Weights of a small GPT-style language model, trained from scratch on English Wikipedia.
Size: 19 layers, MLP 1024 GELU.
Architecture: RMSNorm before each block, biases, untied embeddings.
Training: 1379M tokens, 11570 steps.
MLP neurons of a small language model. Each row is named by its layer, matrix (up: input weights) and neuron, and shows model dimensions 128-255. Each number is 500 + 40 x the weight over its row's rms, rounded and kept within 0 to 999. Numbers have three digits each.
A block is one neuron, or neurons of one layer that tend to fire together. Before each block is what it responds to, as a language model described it from the Wikipedia text at the highest values.

Pipe or semicolon separators between small numbers in sports stats, league tables and chart rows (e.g. 0 | 1, 3; 7), plus scattered prose words.
L9.up46:488519593507519521491438539505519497568515507484433584465473440492461506479514455482441484522461424482436549393505444516550560516479494535510482500504466484501496522500505515489525426519542529519495521509480456518474468513557451528603454514509501509541473485529481434436511470521547498509529525472529553474513488467471510561552558494548540516500600432473492442483455489496546548518516
L9.up153:457552503437425494448472483510508457491515510410424509522539442519488544446485446530485549522516442505482463428516465507587424528478438510458550447514438474455508492496544461433532421472451518556495473495555526508487474497489449490568500500576495480537518476567512479470421494536541492448499492517541633529472480429518475500538550552470489569510546491417552452490485469515528477548466
L9.up395:574505488550485492488480541502535447520586462482530517523524475456511531415529515518520504499452485529544521457542483481501551493437516538456537506475579492494546483468451497530521533503534475478565559493520475539487464534556504546439491516477492452523554554509434516509478470517572504485491501488468524443479434505538511557555542497489501452435532481524522434517446505487500504453453
L9.up882:502512500458563455474521456519541531501470472466504504468516448479545549434531547458434533431470515516510575443559482535509525510414485497484498471506506502528418514506469471445571516494490465508511492493493511548450448536479400468517515421462545485550487478577483490512449539488500555495507511515561553537514600539456528486531490497488547504521625567466481510502554437469592590471484

Pipe separators and header or number cells inside Markdown-style stats tables (sports, elections, discographies), e.g. " | Away", "GP", "+7"; also score commas and measurement fragments.
L11.up22:433418522527511493494421444503474499474443595488542554501458495544496604437564461453479476454434572455441524497551493483596461455593511552448516491447524540515563576534501483458437481498484531492525455483514525474491477482467541516500548537448508490490542460520564472501475493485560521533552518491521471524448528530453482438454455467510464437500499502468468501505439585448490495484529
L11.up83:494519543475441554539475480556492536507579496504525462468494463492470482435476579480509479464469545474484500484469530559461515540499495525468499427496493531532542462519550475511459454485507500504571555469535535517460453497421511535531531436476496448487498507503545453524480481543525569505452480502563527484535470526523575492512509468489525526507540523486505561477518515441495462493474
L11.up160:410429504485462502509520468476468539539558553566515445468472474456472463374425515515512422439452543479547569502571480509487451483508503530519541491546459537508532600505503473522508456524520500547570511378512513480423561508496499504588471473437496498445526486540514495499474541501459557473506533460505454447528433545520471490571463556515528465526498469533472506514514506456533549497492
L11.up348:470497516496399468493507532507539444559537489450524484594460517566477516523448478509517488473469572430510496527549533508465555480510532559467476494581501505544508448502564466511441483484466432504513459502512522557494533516522506558509409552504513493462490486530544480503482540530494524494498510507541481511486477488506528457446503491562432561473481513526538541495466459558515565470435
L11.up385:435408516506454475494426544499439446518527549494534478483502487465476538516490555461554428431531509478563519536526491548475564439492439532518557472531469489475457497462472485483560443521494447483488574498488500542502453450512478495399491521492482463406511497562480508479491532473501517471532505490520514416459421429493569460543535536554511539517502530470563510522495512503445527487487
L11.up485:521590562505517539460511504522423582476541589549502516476475478562453448404439498543487494474457495480428524504526438484563500507466471499577551479511527542475578429507542503523520431440491508444538500487546547587518473510438488502475503508538497430462515444498428504459427542501551555491439524508527540476481495497522478491470525474478529500452515543431454460472518466498536578519560
L11.up665:452459479484504538434478469531429481547460587545483490494543510450443496517514457391432478477459537511539533532494476513531483497499503530492466509490446504529579549615540510419488472533512522436582477441507520518477458511487510479529525514500536572533501397583517477480472520442541562383533483475483456453420462515479550449523559487461464483655447490517487505434458497434540541494503
L11.up898:470455464474469443568482476508476465574530543507527423491481503480495560376526499475521523434485463514527549469489544508484540475461498548540495466549495469517472496559455448540468454501434426493451514479538517515543481571534496552555521507566499493506549504486513564493473511458464497522484517438550455464522441505518561547542434522523566530477524569504572457477520513517541515507489

Numerals and unit tokens inside measurements and counts in factual text, such as 300 lb, 4,500 meters, 1.40 km2, 600 mln; occasionally other mid-word fragments.
L14.up72:483552547467525466493499489523525480454438545522525538513476499491508543485495496489538463511446474520498529438495480554482579500554523519519482474537459533466496534476466481574539470497514540506549521522508502563633535554453468491496523535472476439460531473584491485477563471508451554539532505525517533436472485559501525494478447556505516480547611450534481511500510427498571559506511
L14.up828:539479499538519500522456443534513492453430569476549516464427469545469544501553501475502418497443498529542519510589483494543506444490434522535441505538514519515486577445537563537511548465469518507441536475561511554483512498455534521446449513467580443552515471492538537539492438464505536493497492384515578462471442489435489495478482531597488527543528518517493462492435526481501544509513

First tokens of new fields in infoboxes and wiki tables, such as "| C"ensus headers, "Career", "- Language", "|---|" rows, occasionally mid-word prose.
L9.up181:484519539395475542468438518460511513440470512460469443588483500453483492510548525505456517489524489508518433501522512541500506512581528534480518420483482502507563502569502559545451434533528490507496492510535516536408504433493523470473525507406475560588463478477484583474473500513541521484489445413492501513459472500517580439519510539460533473504451597486505451544511468524481581492466
L9.up284:423501456513470494477399428501483467503507477525521532547422465502472486498566495497492503453451482389493480511510501564480493557542492528460552459481572522457503520609461528479559516480494489535465565507565542476495528428512527566476480509532587459412517535488531517450459570553492505508470525446488491521511443490462462520487539456502546489458532509522473444515495461515545480451450
L9.up470:461485479422463535566479545501513459495473527518521462582474481441473548518574510520514457442462480443524489486516521513484492615518470530555503448556559507537473499532431554578493482434535462499472597517621516510463462444442507483464499514518537487498520480548501529522518526514506501470475529424478505543467511508478507493512457514525491492534490558543525491487479505456444449513486
L9.up486:481496452574520566462421456487530465517459440521477494522509464494540457498506481482531456520487459509548515588519442542526557462489513528463617444515568460527555524546485504537525486494417508555534549462528430540511473516441603483518503527543435502506469466519503543529508513529501514498516565415524488554544450527491474495516470499530504442477527484513450428533432495569517504496473

The first or second word-piece of a person's given name, mostly in table cells after a separator or country code, e.g. Mar-ie-ke, Christ-oph, N-ade-zhda; occasionally coordinate digits.
L11.up114:501450454517461474485482489545484455422475508467488522477572500576520470522555476554437547498495516395517485444468473496502494504513422527526491529499478426477470541478491431467502489486501461526475415521529429568556503591484518496555497487547483489535479486530591491477479491487483533533428480524590468473420490453566514523546547474499435512513553468472483523493462476528518531467545
L11.up143:453429436461485461463517565567524491410517543424498523495491492549519467476544467509509462497482431420458488476532451442493511443469464520562545513515460483515511451431476487464540504436514519547483558574576528530580538530417566508581483492508546475445519459510399513466486487491473515483374545472505477511449539467502537444519536500540490506460579526510484493557559516419475492522535
L11.up150:505503420470523458526501574542492525391536448485550542524541494502508490483474503514527491473519472446502510504497535478505462495430447524483498509572525460444555544434524501530460570504470535499486498557570519536543504513446485493499536502464498511471570541543568485579524511448447520472451560508526447461400528541519498538532493498485574456528542567495487499502470464434562502485563
L11.up177:496521514522520525421505500526561563511502545511485478494566490478484440523531473544504514504450482442466547505476472481448498487501414523524537505507451412492502491494457494505512471443514519544486523477537471455566526509513482490494433482476511477502487379451492529500422578465509497484443516521524495497448530508482527515609488452522516547576444538533465528536457524451516502527604
L11.up484:482430494459502466448559541581527558537467513496547566494526503566532423506550514576492509447507488452443420477497513478472428490468432491473427463500468465521475476447445467529554465468572420504487481501553446493542497490533485422600529466497551515553485452502519542584566544497478519536433483463494536481482563496490501534516590554504560548475539516513526486497524574585483479463508
L11.up668:418480452545478447507454599561447521436544539512535515514545489545469543526597532542543447459536486460449476513499472488513540556547433506536501491419486510521529471412489520458452491481482492514544529478513544556552566519454565530523517482467552489478489486565543483455539468468496540490415498506531558539453522577534498509542550450525557472445512487526510470502531515494505461476503
L11.up798:489491499495490469541479485634447526510493540440547555422512509524461477509460516492507398499513505409509547440462528503528461532555487539548502521530402524435458483493546519461507507431590502515532544574480523606508561452474522479522466523518534490493466522513456556508452515515448496448482497516510469503501472506477528554519560472490524532449473457483418488525557509462437471494488
L11.up862:493510457423531452463551448477589540456467505467438517579525492527505553496551486493511511464494428447490502577522584541510472497498547514553441506511488474521501545480493457522509567514513496474442493479483511526466587509480538514508491562570419422476447497508408498518477437443511524472389592484465549446414585515519556461540540412549542435431486537501433508479544471487472539503497

Short mid-word vowel-led pieces right after a capital B or F starting a name or word, e.g. Be|ech, B|eth|une, F|ris|ian, b|en.
L11.up71:460478459519437556585536501465448528485475517525475512455491467468502517403479528519471501464499491433547440546537560573540523531519483524535506566488500540470501483482424484458530541465462506481481518433519536516510490576474591528521561513475537478474485410444520494542442534498480540486502516497509481483581494495521427506549528433529436497483556547521549517574505499583420540515574
L11.up224:483531560494500527537494569505512508531486503479523478555521482446516460511527459523423483465458486487505476515506489491461520572498472521498481492570459512455488509552553481436547496470372514554464564479511529569524491462405545509513449498441499467510465453507493521421456492529521523490429472540501560486519503476547560584487501496461541478507510566423390500585536503556476523589478
L11.up405:415467498525452458535521502497473542556436534467491520480600488521482496447475492476514459537469494497530518497497524535478456436455480522468543540494480584502500409541485523461498495424466547533487477513540495542468511447462563507539480512413465422407482444525490471522476446443561534547540518468453477479483433383578544517473568503454437456502484562495438481434484484509511513504491
L11.up547:466525511481496540533515469498485499461472492518566622527408509516499505511454557498445465430434502532465510508475613558523475564516476540569520493563493440446468502446405500461536503462505573534551511497458552460470495495486484475481485514520474485461511519557414527474420499391523541554486462491494520438508500459602485543502505525479532501478550537508492454525521464528503599541498
L11.up591:497531548503534521537464469494529461446474539530502467535550498547450469509525570496506537435501532504497501497479517578502486482538518532544499474521551511464446425545501470507455521499501485506535546452542552432459586521518479487488504464524514451483556539513534435505546435473523521516460562420463518550479508482544479442489474525473592502457472588483452555522502466543502450526477
L11.up669:537542453497445498523466469459554517557461531463507548536517473503513481452523460548431539527478433549542482561512560499449458586537490508485532409547516485465407407497551496488498536464431517460564561411504473549505506612443451472461461512512499478563540460584457457489453463486526542505487417446505540412448461430587458499501574503429478496563495575504487542481453489504531541521484
L11.up689:432470527554465475604510481522474460558426518543468523487544469508441512515526494527464511458479412511465470497528465503524482516492545521515534496523470538552494454508483496477481516427496505515519497492458558490568529514459478433527521505438551432454563463495475475440394467464523509519457468493431485402493535467571534482508527449537511405527489610489433528511506533538552497478443
L11.up960:442456474583519554475495504494511533582529491519537523511505507538488461449505490487513474509463459525464542547432530523559445555555530540449544430444528467518555419530500462510493474417487507539586482430483501479561465484426522578562511475437530528486516517523479529538477467473486516541496543541506437513440508526475477557445566538483521507521504601528476549504507445492594552559514

Fires on markdown table header separator rows like |---|---|, and on mid-word fragments inside longer words such as reac-qu-ired, esc-al-ating, vac-anc-y.
L11.up192:500519503443575472581559517502526507519514464501456543558434495479452488477589512514447454509509494444457522462493538506478537511523467515496489484464507511482518515519538450453427502539504572565490510419560382548464529497476523538505469498439541522426411514494480514496487523539508524507520593559473527455469505545529524466545524487533510479478561508427431492460526500535482469457507
L11.up457:434547499404457579541575495543497506507510492500520439555532513537478492562526550495503465502505451479475558505542487517493539557506433537519499507535502509493495512532519451526476498482460503589540443508518541486555510475401498585491507512402457477488519499490498578501505603501487535497403528492474526472477514467498543558547519503526485485540563516565488470486450519512449514575534
L11.up489:547562525483535519523498568495504421558557482493487448611559516597553481468528531532419468525543469465468542460503538541438493497517461558536478510488511430563531536512525488484566494512546542465507521508479489466605516448551489539514497459503490483530552456462506529468429562468522530541468473450502566462514489569472423508485444543534466482506552551495490473509520425552519459551479
L11.up586:571512553453495498417504505499520573449521525507517527485533513539587491504545466501495485512466420539427495506504551509517516508543439532552481492459533384504500546442502468486451492498524515526492510578518505583447545531497581538536434421407488424531466469548492495568490554543477517472576500410563489464549529511475555449493489511450497512441517510498503501504471527551463501509430
L11.up632:452432507523528492509525506538564485457527466503522476579521509497490540557522577495454422533420436475453532451517509499476530505569523551519517510610500475432522411550534529485599494518467569579561510486496518507456563511483493574501522424461465512456544476579513542530514588530522506412486537437448496551409475463504564517452494475427505492520581524454522459464478516515522510537583
L11.up682:472496532485461455531443541466531504518561497475525524493510517536452514453537435514496520481519508479494554450496451510512520455502447516480486435506554492471543419468499539364508519585581400513480457463535437511454437556489452469472482477478458570554493519521587425587517577560510499541570487466571493448526501517462489494501479539453459510538546523463537486542452441524486547478466
L11.up785:546487511490456496568470550519511482454528476473528523520493505487477514503584479447453536579444483437456511475508595498494465523521463542520515445521510428441474458581544492497522512618497472515455525535483465474540571538442517519518536466479514457549473508445544394520536512515474482543511506409535490482457509474491496537543468522489474521483536532503507473448528473488473552503478
L11.up1018:586453447510554473559517561563484462554477549518576472454436460462483526532578487494571521552447436444496491491495507527479542510508513535440518414519510481475557454530456511474479557491523438514452478460502497560536595470526551422541447500500554512504484508479563470482524523585501534564490505481511475451488564489438493427470471512457491557491505531567523461465454511492482481552490

The first word piece of a person's given name, often merged with a preceding "|" or comma in results tables and credit lists, e.g. S(ven), Ev(a), K(rištof).
L14.up359:499493480477509442570499536602476495463516512462519573502519482433460463537540436560455434511540483413514485546463468431564567458563481543544481463417507455448471491430477456453537530458486448566530424488519465525547515474478475468550501550542532505432456419497553564450441577522479550483422522533539573506473479444495477562528467432524563533505522504433504501496576495481524510413526
L14.up636:449523420585497449449540564552468510471535502526477500540571520513472526525504449544445463443516545502484518454494510482471538485546478535560449584466468518474455494484483517496460490447520469474501504447530489597436529436514478548552470467413472500451516417484459503518499547484475516477436426482531558465440478494490414524556527461511577529480507515523505482511524481450595540487489

The token just before a four-digit year in dates: the comma after a day number, a month name, or in/by, as in "June 30, 2018", "3 October 1749", "in 1371".
L9.up64:491474561478518435582443455496487601484523493540585423463449493466524510477521538495500478433454477523477520524521477517515469517514550519564490534447456478505470431472457513546538545495470509491442523561479493534535445514569567568489464445573526441416485514449539559474527519496409514527511496481531477471508573506522453469487526490508459481530528483478429521451548461492510529542508
L9.up418:527459503506549464560424482528474486459485542435530490449574465447588537498447461555507506532480418506562506499497560482565510444475525537470539474510483495505468549520453488477492543460535534499440569537504494504477517444446540526454368541519510430502495439469495516492462466518514519472465463508501537512456565562470532479514425496474458491545542452398474424507479525491578507533438
L9.up420:519506499539563444494484528475580483399508498559504452495461504541511533508438553555500472541399495472472513500492519500508557464474507545480470485491586523548563466550473474519541461464489575455514513514498479510592513516401560518537450461499463484521480465531489463559520487477443509576504520551488479483470499495501474538498494522403469543507518434506482369578490496489452489524526
L9.up907:465565516424522408558450491517540479512524488508530453492461478531529544521493526615447465572490485484499479536515590470516521457494464520507525459491548479539460535461488489537483561503559525508467510510555455497465485518470481476511390479478462506478565413530507498498521511463407483515448545484503498482473557493503442438517495530460485533536535492487434499480528472439574513539502

Mostly "On"/"on" just before a day-month date (On 6 September 1270, died on 25 March), plus mid-word pieces of unusual names like DiV-inc-enzo.
L11.up24:523568442448451472535493519596570545513497571534507467560526494541452517472514544477438443530422458511529466498511522498522466514546524511506549448475555401475508516509455540500472607492524578441531504496574428598571527534524521478524494506468443494462553453425574529525553579506488522520530487489497491530463591472596459547518489480556540558434506490465490532482483564482465485493523
L11.up42:487548570498528482549463502466504578459540570507461551468504475578542516502493473561541455575505511549506473531495470540514523492473396538466482486504509495524466514527532455495502572479489478546542454447485470488525534502500444526500480490517524442448577495537483439478567504558479493525508553426537516521538553463483496500515505497508542460403556411506439421463546528543538541487458
L11.up409:475486564472471460487473501530637559490472523522532488504495509565468522495500398458471418545456474433499418507503512508514543497525481528547559526499490402524460402486524553493517473534575556457496478461468463544442503516475483475458542537472471457536565490495456422495544537586533519466531497510580547483484541490540523503551453496495516532430511496464460493442494477511504534578525
L11.up480:464543540454559434518484538525562483522469460452546528481539492499503448420527503590515509408508466448536535532562557464508481517532494519509511473510535452491492495462469525533535581461496499523511466465469404511479502459473437564489446438493511479518515490568450558466439486493542518507536462489560524376517539483518475557489574528550541499448563527485422452469513555559556520481544
L11.up593:542522498523503445500490505530583538524481480430476475534572466524498586508530575548510508488534461486493508493445473485559595492487518550488500506445448496495534477543419460537536579498534546466469603537469474591489478421425578477505474452485441493555551499554577528517513501470485478491518498489523528475487425552513507438493480523462506512475539523555523464523546549490489506484515
L11.up755:521430478523513526550529533555479497505489593540467486461534494522408490485508537501463500512405493491434515507498512512476512479456551533595521454444534462481504406511413573480536544471475540540512446510528432503476463519555499485536544495554567451484581490478508381447529472502457480498506519495491466478493511517516478532457476476449528487502512557548491537497501493482445489511494
L11.up769:500490507481498391546548483490468527517448512493527508488452509537511511451602460464481469443440478496535547505528545506466472518457534528461542472444543473455531579560477511522437494385449528474483548510537388504506535447426486545485503486437460484526552503532519420507471523515534560515534502467470537436497467490503390539502560481538439488508560546557465497441488481473478530461419
L11.up963:517586497484477461550440518579490567513516514411496551453485504555502496511448557568486476553506491446481569377478453523520464479493507528470487471496559445446559471541458491464543468497517482589495442481520409460467538535450512434519510532438407443488467497556607446518494516532487512509474459449503434481510522465544482482470515466520509549507510591469441517502483515478482520551523

Fires on the |---|---| divider line right below a wiki table's header row, in election results, track listings and filmographies, also weakly on later cells.
L14.up348:530547487459453500532524519480578496519480507478500486551449516483543573562554526538422483440488522507538530500523522498439468544511439538512481430564526508491508483523462505574462473459514624576521466459542509509545462450549498510463535433426589466464482520512492535544556518563464529487545571452533535537552499505516449488574444469587517518485455507525489501386433472553479494572497
L14.up868:560492475472400520550458541410489448454515503483527572522545508477565550472556540454512451515535502525547386553452448533550445504513481516554479476503548488504482598476555482483550478438473463491416519506505501602534496467501458501535562605432493480475470495593518496489513556534526536438481480512515462477447464502543563494495518540492563519496574532498497433483518485487440529494515

Table cell separators and range dashes or "to" right after digits in sports score and stats tables (0 | 1) and measurements (5-16, 4 to 6), plus scattered mid-word pieces.
L11.up285:492434461514539537471511527417512463497519522536424489477456499452452436545432565405470472461448526524447493504584515542485546597514442545509503465553439502608416500510589466510560477540424489511473527538508524486427528448484497465478472446484481459488509412434497467520508519514434539544501526550473514492427513457531511486520483520454470470527535554485482494491419474482446467455422
L11.up290:475441452481477544528450434511479598504488532504474518403475496518458451489502452496527480532500536501449542516451550543477572442454460532495452546578478485450500558505550550496581505427505500482479465509461473498510512515505491525492465441393515439484528529485509422540506469490461501472538506513539542485534518457514541539480508572446452583501507513506472549426520547523571475458477
L11.up429:511495501455547475492494485518539565516451445618514437500455500482464538551467511475588492520514536476485514485506533524550472510468454552502557404533540499510501527434410538565498477514483580532529529527513518571509506487557509464518573517478462425508435500492482481551519464512424533592569536460515551517457513448490542598483474503510439443538538476466505474455520516548544546494542
L11.up452:541464499526504514499491474449479556438546515524492503486494461462484535486538483494486505538512472469520500515462516505493414517552484530531521428480482487554473533432475582445449505482470491481543504434548512584475479582529448504546545601503526441474493473513483497483478533535471511371488589509530538480467483579506516571540564548507486483522530532463517494592464468513555561543498
L11.up453:508492427466444535502455548509535501504475540558505423520475494469534423484517441526496517521453500512531500504523496550471538502438368540492506469529468477538538536573470433519489537483479533538536542542578492500517602519563519459500428511480541392512517491525473563506483425522520483522514526460519474474514416550553509513521475472560557506536525550533411500515449509470557471458491
L11.up732:564512519503506552523550463444488462469405460550484469467485440440490570490517485499519512535402560396451541489502480492470503459480504547488525442475477573505457540501479572503464483485502538471516542424513505545528592537522492531445547492558559462495519498505459490541476473476512506557464458525501519480446454408490511522487515484529544499464540508497477486496462513518513538465550
L11.up797:425454501569537511470525405550503529483449524495496518464497452445439502442537503546494457470438484460567484523464431470520510481561499523487468500540465514480483517530483582549467471455543543518593498488527478530528495458502568564447498533544452497562523478490487485532572486504404531566484548576470539413490505457428510587467552561528530498502439519539436461531566471482460538480488
L11.up1007:454460501506530526497546504514566509502435537610456513543540500465462500463422426491469430553493453503489434459475606475473476491546502546482550543453491524499438542516495499572433484541445538445495464477497464527508508469561531488526554476584519449471537475463532434536472524527523492591499526520502506520541513492522489544500549534444494449510486527504510532529479447445504497492506

Two groups: "In"/", in" opening a sentence or clause (In a new preface, In his rookie year), and short mid-word pieces in foreign names or rare words (Billie E-il-ish, Al-H-il-al, a-x-ial).
L11.up218:484514479516527514516425562510476602516547472447478577476479495477487477475481507500619469541519501532470499452472499484564458434528525516486460494551455458518501463550525538473582475570440480480519531494492477569523529449489578476547467543523535451436555522504563472498497476543465513516450562463526572469461486526505527534508494463513473512558487512454482441497538530552525543482550
L11.up280:538440519527516507452500526555513526503494479524523468503476490429510440486495515469589444504512455466468507519479585464434524487506464521545464487506495445489502490467462527532486494488551509529493530514528499585593420461518465517489546530451523543515556517489482468492468511568413562447457526485459480492505470434517451532565550418467526450543487475570498475547425545496523468477565
L11.up455:448554516548509472538457494465564520465489524493493497466516501526381468470475479512524471488474484450495492531465536536534495505550507522484497547567501440631553468576513491479484481560485532491516482573439489476471536440498522501464530483448490450472537469473567519546502471589475501496607502519568522457508461541475412563517478571401529493480513493468471512527468487447470535531461
L11.up558:404492554450505527505448503517497526527473476460533486501460487534505612442520532531504430479507511476521488443528511471523431456527539539464548520476485474518474463512485527547560535523549474505481517478437442558510508449513491505544497461458503541476424482533480528569434493526439527450450470502495582467439513557505499488520498489499544459498517490448459528540457472449573452516549
L11.up605:488491423509483582559510563534472481496485450553451557503590503585450507477554581498493462502468533445497521517428520530501604537447464532522562460554416516500535520441462484519549542473501523523540480475487469559552534481478454472501503518509440471544550438472519533610488493498474537486498526497462525468488485472484544595577513548488523484542502461528547433424584475500504512503509
L11.up621:462528506527511534567484504473495506536522472591494559472465504454509507460451499392582437503513502491494526479414414529515581519495507533528514513498496429485500494513431584516487502489483503527432438551480479571555471457467529462446447506493484473501533421500520442533546490533482499495503467501514575482500500554541511570543466506551532457570547458502564535520462456452535515509527
L11.up648:482536490496485532559461435492507558515473386503484462526432505491434512418477470502579508415417439547447486484471430531492579514439447533519515603610455468528470569451506549490502513484453547543514470547474509492525524526415485541454488480478475474452456455492461528518492428444549499452542523508547537516492496463501518591538510490562518458533481490513502516508481485524452471486510
L11.up959:506487485453427424587520513518474496448475523461484471504496503483468503509492393510471465549567428444495539491506488479567517500548524521579469500489565523495509543476528453490540594469464523472499500515549446506603460429509473487501494465466521567516512460512500531519418564522456530514466591479441461511508464567502529565518577495557524475534534464415488620517462558498583498441531

Short function-word-like tokens (in, as, for, but, all, or) after an article, often opening a longer word: "for"eground, "in"hibition, "but"ton.
L9.up143:495477509490451449578478451532441465473425492518513503512488480555446518498489536555545536455490518440495534475475547514537481504471435522537527468567467483545502597570468545537522487510509538548528561525474537546608545549501486414543472562453479387467534456501456509553455485476460496449444565501464550525480458473510516526565571497556533498537521468560412562508510483549506485524430
L9.up276:453472491495496483502497496411457451579477505483425525573451492451516542461584573557594466454447396422529487477447500501528481467525482530507606533498513525481535468514528538471440555528526553546510546449513503470539520490521447484546489447477473493493532442554427533519442524467532509502509531454511496590420401429506484574527492506526468485533469494522530502533441475446513449511498
L9.up380:532462491548506449408434473539459510490436541524520559439528471486474517507574560515579463474565401483556506512535557531480451550436500505477496598550443456471524474499428461497551497528522488581554553488428451482458524449462525519534404551456489464480485441504502537526482485499509497478519573537523530556455531443540420556536488527571489469510526457519490535454433486497563527499468
L9.up440:611468510449438441516468473488553440417560512494511531510457458531440538502501551541510522527440521417488494485492553566457558438460531522489481551533543475485472459563536534505612604483546516530501511502447472473520530535481541520475427512512522450478507468512458484574493479442481497485483478496508420521474452505550505538540570480521515448484501524507402488492431518489474517509468

First piece of a personal first name in sports results tables, cast and crew lists, and lineups, such as D(imitris), Bog(dan), Kar(olina).
L9.up413:519479513478423544452569479524473490447469550511495492537548490523464543506538466490432463461487491505495515518461446470453455507547510511550512544507570509572552507492543522460514490505493582559473476426532495504482450495511447539500399488525522507410456490638518484485459525512530534458465523514501574430537440522496477521490505473456542475510489508548431424494521466498497527488459
L9.up581:416527484471438424517530561549488474439447571493462520544485506554443564537577565489522446517549499473485477499461516523547487519536450529547514502447458479518455486420562451502513462481498559469504537453520447553538528495521482476551508511527535469462485502543478554499455549518435540454434495515498496524532512470467591583540562490535528533499479509455533548469535495428565433447516
L9.up658:486497492487453413459503489578504433453485554550421536544576491558472494530563447517479477476537479453518491455463485484525439495564492524506491575503462468511501503494456438518472437466540521501469498500513476547562510497537551527562467517534501462463513492529471565555463574537495514492412437503520523540497531474386561498594588432495485542477529538496472423499463482440453503517473
L9.up892:461495498513434477484545505559475461428403561540466526474559475555505566522556531543441462490505538449486482455439471471489436439548447506534467495471493464552560507432546460493527492499536586522499505445496514499545498489501454530524426494552521462427487450656552554507465543527462550495412515529500572523518483491486498522520602508507503499470486480460488465539433510479496487462484

Column names in Wikipedia table header rows, especially the last ones (Total, Images, % |), plus words inside section headings such as Composition and.
L14.up13:474532484532517449405544544540437555496510528454522428521515496454459477527490497482448445479478469546480493475507503502477523547525403528532511476518542440506431511457489487484537494543438537544523470488535509496527403472514527459514434512437538439447539511559524519529535542536468484560561556508493537531538410506467478507491540512552595514537557536453560484392461525488471597446495
L14.up997:476513487483446399540466511492457474506559544497527481483525401476519558511519570479588423468549479500599527486518553559447482535528498527541522479507484450545451518498554511463489463542490464491449506516474509631513496437505538455465466589510474481489442438504531531437534506430482534513485495514500534438467468483509524509509508519525506523492531551466586490489504563552459522439502

Table header cells and pipe separators, list-item dashes, and stat numbers in sports prose, such as "| Fumbles | |", "- Passing", "43 RBIs".
L9.up214:437457547462495478513541475507456401501523542551510506515533459540428461435476544405554473494412467514531567541544495527460501413548488524518476563482533467486476490502417529571451529468559431471541491481537539483477450494529451489530468460486469516512474467542473543500432515562555521537443445469544557445530509534466470485472515499449476493585504444492509457511461523528507508537480
L9.up434:480463541479495475484511521575550470577470572480502495544454447505531477483483537474459508476400502523443485433509520548445534502506473510505486471491473524533526508514436505501526464492425519482519497499496417534519445518504459507437469560477515424505532459553492457571535457554492517502458495464508543515511514479474561448475503516491463427496536502537511456535509505481459480481450
L9.up986:465468591576454521528547507457482530514473537406531533494498498491541483507461486409509503498454446453491515523579532512443446521511471522481428432527410515506471550514462543456556422460450465489456522514547478504479499558510551527471516518469535486495532431555472513515504482445525526508542507554496548515509464527413511489482548534528500480533545475520489498506436461469517513497543
L9.up1002:442520571518439498493509463469449452550542541496439523504468459552546501488448520497487500480435469511560502474553550588535441435464477525516511397436546514480425441515522480531500476536442435471513451505529483576459478528433498492516445499535500480532521455584549562453483527415543520572465441465463500469578552508462426474478439478506505452541531505521505448486471504534537501472489

Prepositions and separators just before a place or proper name, mostly in lists and tables, such as in, from, at, via, (with, and dashes or list numbers.
L14.up475:533473488558504503419464524528508511479573537537524481442470491486484474490480507490447534550500536509502446496498510489532499583513479513540554550506498404559442486483516539539502552475572474507508456598491433474536575471486581547599478441532502456494539513493521507523554443455397480528520449469457525524510424583470548485536509519510576459521471489489471545508548532533522488569551
L14.up702:437506524471531428461446458504533508460501528568498586497388451475524490484493453474468464509525481481529544520483470485574474631503490519484505483522476447478544496553500499528490522536541539538520485514463479540458487487511406472500537503507515493467511476493465493569499513530474483531435525567511473447528477508564460501581502498527507450437463448518549484461520471504520481530491